config = dict(
    d_mlp=1024,
    vocab_size=17141,
    norm_eps=1e-05,
    attn_scale=0.102,
    init_std_o=0.00497,
    init_std_up=0.022,
    init_std_down=0.00264,
    init_out_by_depth=True,
    lr_mult_o=1.5,
    lr_mult_down=2.0,
    lr_head=0.00474,
    warmup_steps=200,
    decay_fraction=0.66,
    decay_shape='pow',
    doc_mask=True,
)
MLP neurons of a small language model. Each row is named by its layer, matrix (gate and up: input weights) and neuron, and shows model dimensions 272-335. Each number is 200 + 20 x the weight over its row's rms, rounded and kept within 0 to 999. A neuron's up and down rows have the sign that makes its largest values positive.
After each neuron's rows, "fires after" lists the tokens most often just before its 100 highest values on Wikipedia text that the model never trained on.

L3.gate873,205,204,179,256,192,156,192,164,201,190,221,214,190,178,173,198,221,216,196,213,173,198,204,214,197,224,223,178,169,203,197,168,235,211,210,194,210,209,203,193,171,232,240,184,202,185,176,195,198,214,238,218,204,202,187,216,186,192,163,214,162,216,193,217
L3.up873,221,247,186,156,203,220,183,241,238,223,220,207,182,195,207,215,161,161,208,161,191,194,227,219,193,176,202,188,218,160,232,198,189,214,192,205,212,203,177,181,229,191,178,217,217,221,193,179,198,188,209,213,188,207,237,199,210,204,223,167,184,214,189,188
fires after: "the ", "– ", "o"

L5.gate163,178,223,225,213,207,210,261,173,182,201,215,202,220,193,193,140,231,237,168,229,168,178,179,195,210,192,229,216,231,194,174,205,197,189,229,189,225,220,231,211,226,182,212,205,192,180,208,217,223,226,226,226,190,206,215,195,183,220,165,213,199,244,194,223
L5.up163,192,192,220,194,205,149,223,193,173,200,201,195,200,213,198,180,208,208,218,221,202,195,158,184,186,200,195,180,209,169,236,188,253,205,222,207,194,204,231,192,216,205,227,197,168,218,200,194,175,174,229,188,200,219,228,180,169,222,193,203,207,206,232,218
fires after: "the ", "The ", "'"

L4.gate954,189,201,186,164,190,201,228,181,185,188,203,222,261,233,210,195,192,231,213,189,181,173,202,221,149,173,211,207,189,209,220,194,171,194,209,165,218,217,227,223,221,173,217,218,228,216,186,166,210,196,183,232,181,216,182,180,176,199,157,222,183,212,199,204
L4.up954,202,209,212,202,213,179,235,179,198,187,201,182,227,207,203,176,197,197,233,195,209,202,175,199,185,214,191,232,222,185,202,195,184,175,188,203,227,225,228,211,210,234,206,202,202,212,217,150,212,182,204,223,169,181,180,162,168,205,211,213,179,186,222,201
fires after: "the ", "The ", "a "

L8.gate289,209,234,198,178,223,177,230,196,192,221,197,220,229,203,173,197,181,188,202,213,158,221,234,194,218,218,183,178,214,176,204,201,213,211,191,211,239,184,168,200,216,173,222,229,197,179,225,151,203,164,176,198,168,173,189,197,217,180,190,216,220,206,187,207
L8.up289,203,220,200,187,217,179,213,206,175,190,195,207,200,191,239,206,225,214,196,205,219,210,191,203,246,209,202,183,205,208,188,204,185,189,206,215,230,225,170,227,215,200,240,169,206,219,165,205,195,204,221,189,206,165,223,167,145,218,225,213,208,200,234,205
fires after: " ", "–", "\n", "| "

L3.gate855,201,209,177,210,202,209,199,225,191,166,215,181,193,198,214,174,209,225,170,194,167,189,176,221,209,203,208,179,183,195,219,158,221,223,208,202,181,241,197,189,216,229,196,186,211,237,178,174,191,206,193,224,216,233,212,212,191,224,178,212,153,236,225,176
L3.up855,220,217,186,193,178,213,201,199,173,152,226,195,209,179,224,182,219,210,218,210,202,209,196,225,176,173,203,217,183,162,230,198,190,193,228,197,188,214,174,194,203,168,180,184,219,179,135,206,175,205,189,219,210,222,222,187,189,229,174,191,204,212,194,238
fires after: "the ", "is ", "===", "| "

L4.gate50,188,223,208,188,188,178,206,185,247,234,198,207,180,193,239,210,162,219,191,213,184,196,200,214,204,199,184,214,177,182,172,217,194,209,232,181,202,204,180,198,233,187,222,203,214,206,225,215,209,196,251,222,176,221,201,182,243,185,176,181,167,212,245,197
L4.up50,210,231,208,242,217,196,203,206,217,174,186,184,213,209,182,215,242,229,207,191,213,176,232,238,225,249,200,204,199,235,187,211,210,238,196,171,172,190,199,174,216,172,219,187,228,178,209,241,224,202,199,183,199,232,224,230,187,195,197,213,206,205,215,194
fires after: ".", ",", "\n"

L4.gate478,215,211,200,195,208,175,222,200,200,231,185,253,195,225,202,156,225,195,227,216,181,181,189,161,221,189,188,205,203,193,198,215,191,187,202,177,202,226,205,213,211,189,220,187,178,189,226,223,209,216,206,237,196,162,194,184,206,217,176,189,207,219,198,226
L4.up478,205,192,169,197,179,203,223,190,217,234,189,247,220,207,205,176,231,191,198,210,201,142,220,201,197,179,175,194,210,196,235,198,212,217,219,179,205,213,192,199,203,190,200,202,212,173,195,197,204,231,191,185,190,237,224,213,185,225,166,201,194,230,197,227
fires after: "|", "- ", "'"

L4.gate33,204,204,186,191,217,186,242,196,200,185,217,200,180,194,179,176,207,216,206,202,206,214,206,199,220,191,208,203,174,214,217,188,209,199,188,176,181,203,170,226,211,184,194,212,222,176,210,197,220,218,206,193,200,142,212,183,188,190,228,205,196,181,210,212
L4.up33,185,238,175,188,265,216,167,169,166,233,181,221,197,227,185,213,231,205,206,221,184,226,198,178,232,202,220,147,204,233,183,188,228,161,192,204,175,247,177,188,210,199,210,231,204,201,203,180,197,216,197,214,198,175,227,197,198,174,190,203,205,212,191,198
fires after: "|", ".", "\n\n", "where "

L4.gate610,240,216,183,184,227,194,229,177,198,205,181,162,185,220,210,174,231,175,184,186,213,186,204,195,206,190,191,158,215,187,215,180,193,205,220,168,159,227,197,217,249,161,184,222,185,187,222,185,192,269,202,235,214,168,210,224,214,169,200,190,227,188,209,201
L4.up610,203,214,202,195,248,182,276,208,227,196,179,197,193,177,183,191,219,176,212,220,189,191,199,194,225,215,204,132,252,234,175,182,199,199,200,197,181,248,219,178,229,162,176,200,201,171,205,177,213,223,211,237,211,166,191,211,217,208,211,214,199,214,227,213
fires after: "|", "."

L4.gate456,200,226,210,255,183,206,190,220,222,244,215,183,181,217,205,189,221,198,193,218,202,222,211,217,173,190,202,183,163,214,195,190,202,174,207,196,199,179,210,167,206,209,205,181,234,202,206,194,150,206,180,246,211,226,236,193,184,213,210,220,184,204,206,216
L4.up456,218,203,146,218,205,160,203,200,170,195,206,168,179,193,178,249,225,218,195,162,200,216,204,189,209,189,186,213,228,167,225,216,186,181,194,185,197,209,212,176,204,195,205,202,224,177,207,190,186,216,188,217,219,224,238,215,201,184,214,191,159,212,178,203
fires after: "the ", "was "

L9.gate447,220,184,208,188,206,189,203,186,246,199,244,198,168,234,189,162,231,225,209,182,184,212,212,181,209,204,201,241,207,215,165,173,231,211,243,194,225,202,192,232,215,181,174,220,198,209,179,183,200,250,172,189,204,179,204,216,189,169,173,218,206,204,221,187
L9.up447,193,217,205,229,191,206,187,185,222,200,214,197,205,234,192,171,210,186,177,210,184,195,188,191,230,155,223,170,197,207,204,210,197,194,187,224,175,226,159,172,226,212,202,190,222,227,178,156,208,201,209,188,210,184,216,183,198,217,218,199,182,186,195,188
fires after: "|", ".", "===", "}", ")"

L5.gate334,214,179,208,206,177,189,147,197,194,165,203,206,164,214,175,189,199,194,179,217,209,200,216,192,192,203,187,187,165,176,167,171,206,189,207,147,210,178,202,183,191,184,225,174,199,181,182,195,159,240,206,198,212,193,200,212,189,152,214,235,200,228,210,216
L5.up334,229,213,206,236,204,220,196,226,184,181,201,174,164,182,192,219,229,228,203,199,224,146,254,202,201,180,181,209,206,149,175,188,185,193,189,181,236,185,184,191,204,178,206,183,185,189,177,206,196,208,207,212,213,204,199,177,216,180,229,211,240,192,165,216
fires after: "| ", "is ", "was ", "be ", "are "

L2.gate119,222,200,189,179,186,190,225,220,204,214,189,183,180,223,228,181,174,199,193,200,229,187,201,210,187,235,177,155,216,212,211,195,194,213,201,171,187,208,148,191,213,205,173,246,180,194,212,223,207,201,213,180,201,155,180,210,215,235,183,191,206,221,255,154
L2.up119,204,197,212,180,215,181,210,186,230,220,183,179,212,208,201,165,203,212,179,194,204,199,217,215,200,223,187,222,211,211,219,166,202,197,206,168,185,192,183,194,183,157,213,192,183,234,201,235,187,193,188,217,223,213,196,225,184,213,188,214,174,161,205,175
fires after: "\n"

L5.gate258,186,197,193,194,194,189,192,183,210,233,163,179,198,229,205,186,227,188,243,220,197,195,186,173,211,196,222,163,200,233,196,191,192,191,183,207,204,218,180,196,235,192,184,200,167,180,197,223,229,204,189,220,169,190,187,216,184,187,179,210,191,200,211,203
L5.up258,203,186,189,197,201,207,209,200,207,218,189,190,213,214,208,204,218,180,187,217,229,191,193,175,214,179,196,169,199,210,195,208,208,212,185,210,188,229,186,175,221,173,170,186,183,160,205,205,221,225,196,230,207,180,170,198,179,216,158,204,223,208,191,218
fires after: "|", "."

L4.gate862,161,178,193,194,193,215,212,217,224,239,191,194,203,206,213,178,223,179,227,213,211,164,224,194,214,158,209,185,201,196,215,191,216,173,208,201,173,200,196,203,228,167,217,228,206,216,223,185,182,222,216,231,166,186,192,212,211,218,194,211,221,226,203,193
L4.up862,180,188,218,235,202,176,199,182,173,235,170,220,239,177,187,195,175,206,200,216,209,200,212,221,190,204,188,203,198,212,205,182,207,173,223,175,180,185,245,199,201,191,224,193,186,218,216,182,204,212,190,201,222,170,188,196,173,187,178,204,196,188,227,182
fires after: "the ", "The ", "s "

L4.gate794,184,222,186,234,199,211,193,226,198,170,217,232,196,186,202,181,208,178,187,160,170,215,147,226,198,195,212,209,179,201,230,194,153,198,213,206,196,176,189,189,187,189,201,208,194,248,189,209,179,193,213,229,216,229,208,193,183,198,200,220,189,201,204,242
L4.up794,177,208,189,194,202,198,209,208,202,210,226,205,197,168,174,185,230,206,230,189,181,201,198,166,205,209,172,206,239,170,173,190,196,184,175,188,186,212,199,193,212,215,213,162,218,185,175,202,192,179,238,210,180,210,211,225,172,179,200,193,210,192,186,231
fires after: "the ", "The ", "his ", "198", "Mon"

L5.gate570,214,184,235,221,185,204,218,203,197,238,224,174,180,228,185,209,238,190,169,213,170,210,216,202,216,173,202,226,207,231,228,200,182,231,210,205,260,153,219,183,194,172,248,201,211,194,190,209,179,214,209,208,185,222,223,200,205,215,212,210,211,234,243,164
L5.up570,227,208,190,205,211,183,207,207,225,212,163,198,191,201,202,190,201,203,213,199,182,193,202,203,217,247,186,183,216,184,200,194,215,179,192,204,229,205,187,208,211,196,223,178,175,191,238,223,160,175,201,199,205,207,220,192,205,178,219,212,182,227,200,218
fires after: "the ", "'", "The "

L5.gate755,236,208,182,203,190,184,197,216,212,219,192,195,172,209,204,220,180,170,201,205,235,240,225,185,238,222,218,218,209,220,215,197,215,204,202,212,220,188,200,207,202,207,187,215,217,242,198,186,175,189,170,200,177,183,191,202,184,195,218,204,218,195,200,165
L5.up755,216,265,210,166,201,211,196,219,171,239,207,201,186,186,232,209,216,182,212,166,213,232,179,177,190,196,207,187,224,212,239,194,202,175,167,194,199,229,198,200,207,258,195,184,199,195,185,212,148,212,212,185,192,200,191,188,162,217,212,201,223,192,202,193
fires after: "–", "201", "−"

L3.gate346,188,199,181,161,171,182,203,221,195,184,189,235,200,212,201,207,221,208,210,202,187,239,212,198,199,184,201,191,202,229,224,186,217,196,218,216,212,190,214,196,165,187,187,208,237,203,219,186,192,187,173,204,194,196,170,217,230,195,176,232,204,223,218,198
L3.up346,203,179,230,168,205,184,225,186,243,184,215,196,234,200,204,202,201,200,208,241,188,202,207,199,236,204,244,170,210,232,211,226,219,202,233,211,228,202,210,200,187,207,233,203,199,221,216,189,203,188,191,227,163,221,186,156,213,205,178,213,207,175,190,195
fires after: "\n", "Candidate ", "km", "% ", "Votes ", "- "

L8.gate789,153,206,224,184,206,213,207,201,221,184,195,176,175,197,213,215,216,208,200,215,218,154,177,207,159,200,204,205,167,216,180,190,210,209,209,195,195,217,203,219,175,240,180,204,172,192,178,194,202,210,200,205,188,196,212,194,225,187,182,225,217,219,193,181
L8.up789,207,201,192,210,195,214,187,178,206,188,180,227,214,225,214,188,222,222,185,193,213,180,222,160,210,144,204,232,201,183,198,217,207,208,198,176,189,177,179,212,214,215,198,188,227,233,184,164,166,221,205,241,172,187,211,236,213,200,175,213,196,195,140,213
fires after: "|", ".", ")"

L2.gate362,172,201,218,146,198,224,257,166,205,190,210,199,229,214,187,216,270,207,213,248,200,178,193,205,174,192,196,203,197,236,199,211,194,174,261,179,193,224,216,193,188,176,223,199,194,196,207,191,186,187,230,186,186,192,208,209,176,208,154,207,207,251,176,198
L2.up362,191,217,208,168,161,211,222,181,218,229,178,227,230,211,203,221,241,193,213,224,194,194,192,177,196,187,225,183,220,214,202,183,193,194,248,177,211,219,224,197,217,199,201,175,195,176,187,185,169,204,223,213,178,204,219,218,177,199,177,209,217,198,198,175
fires after: "\n", "the "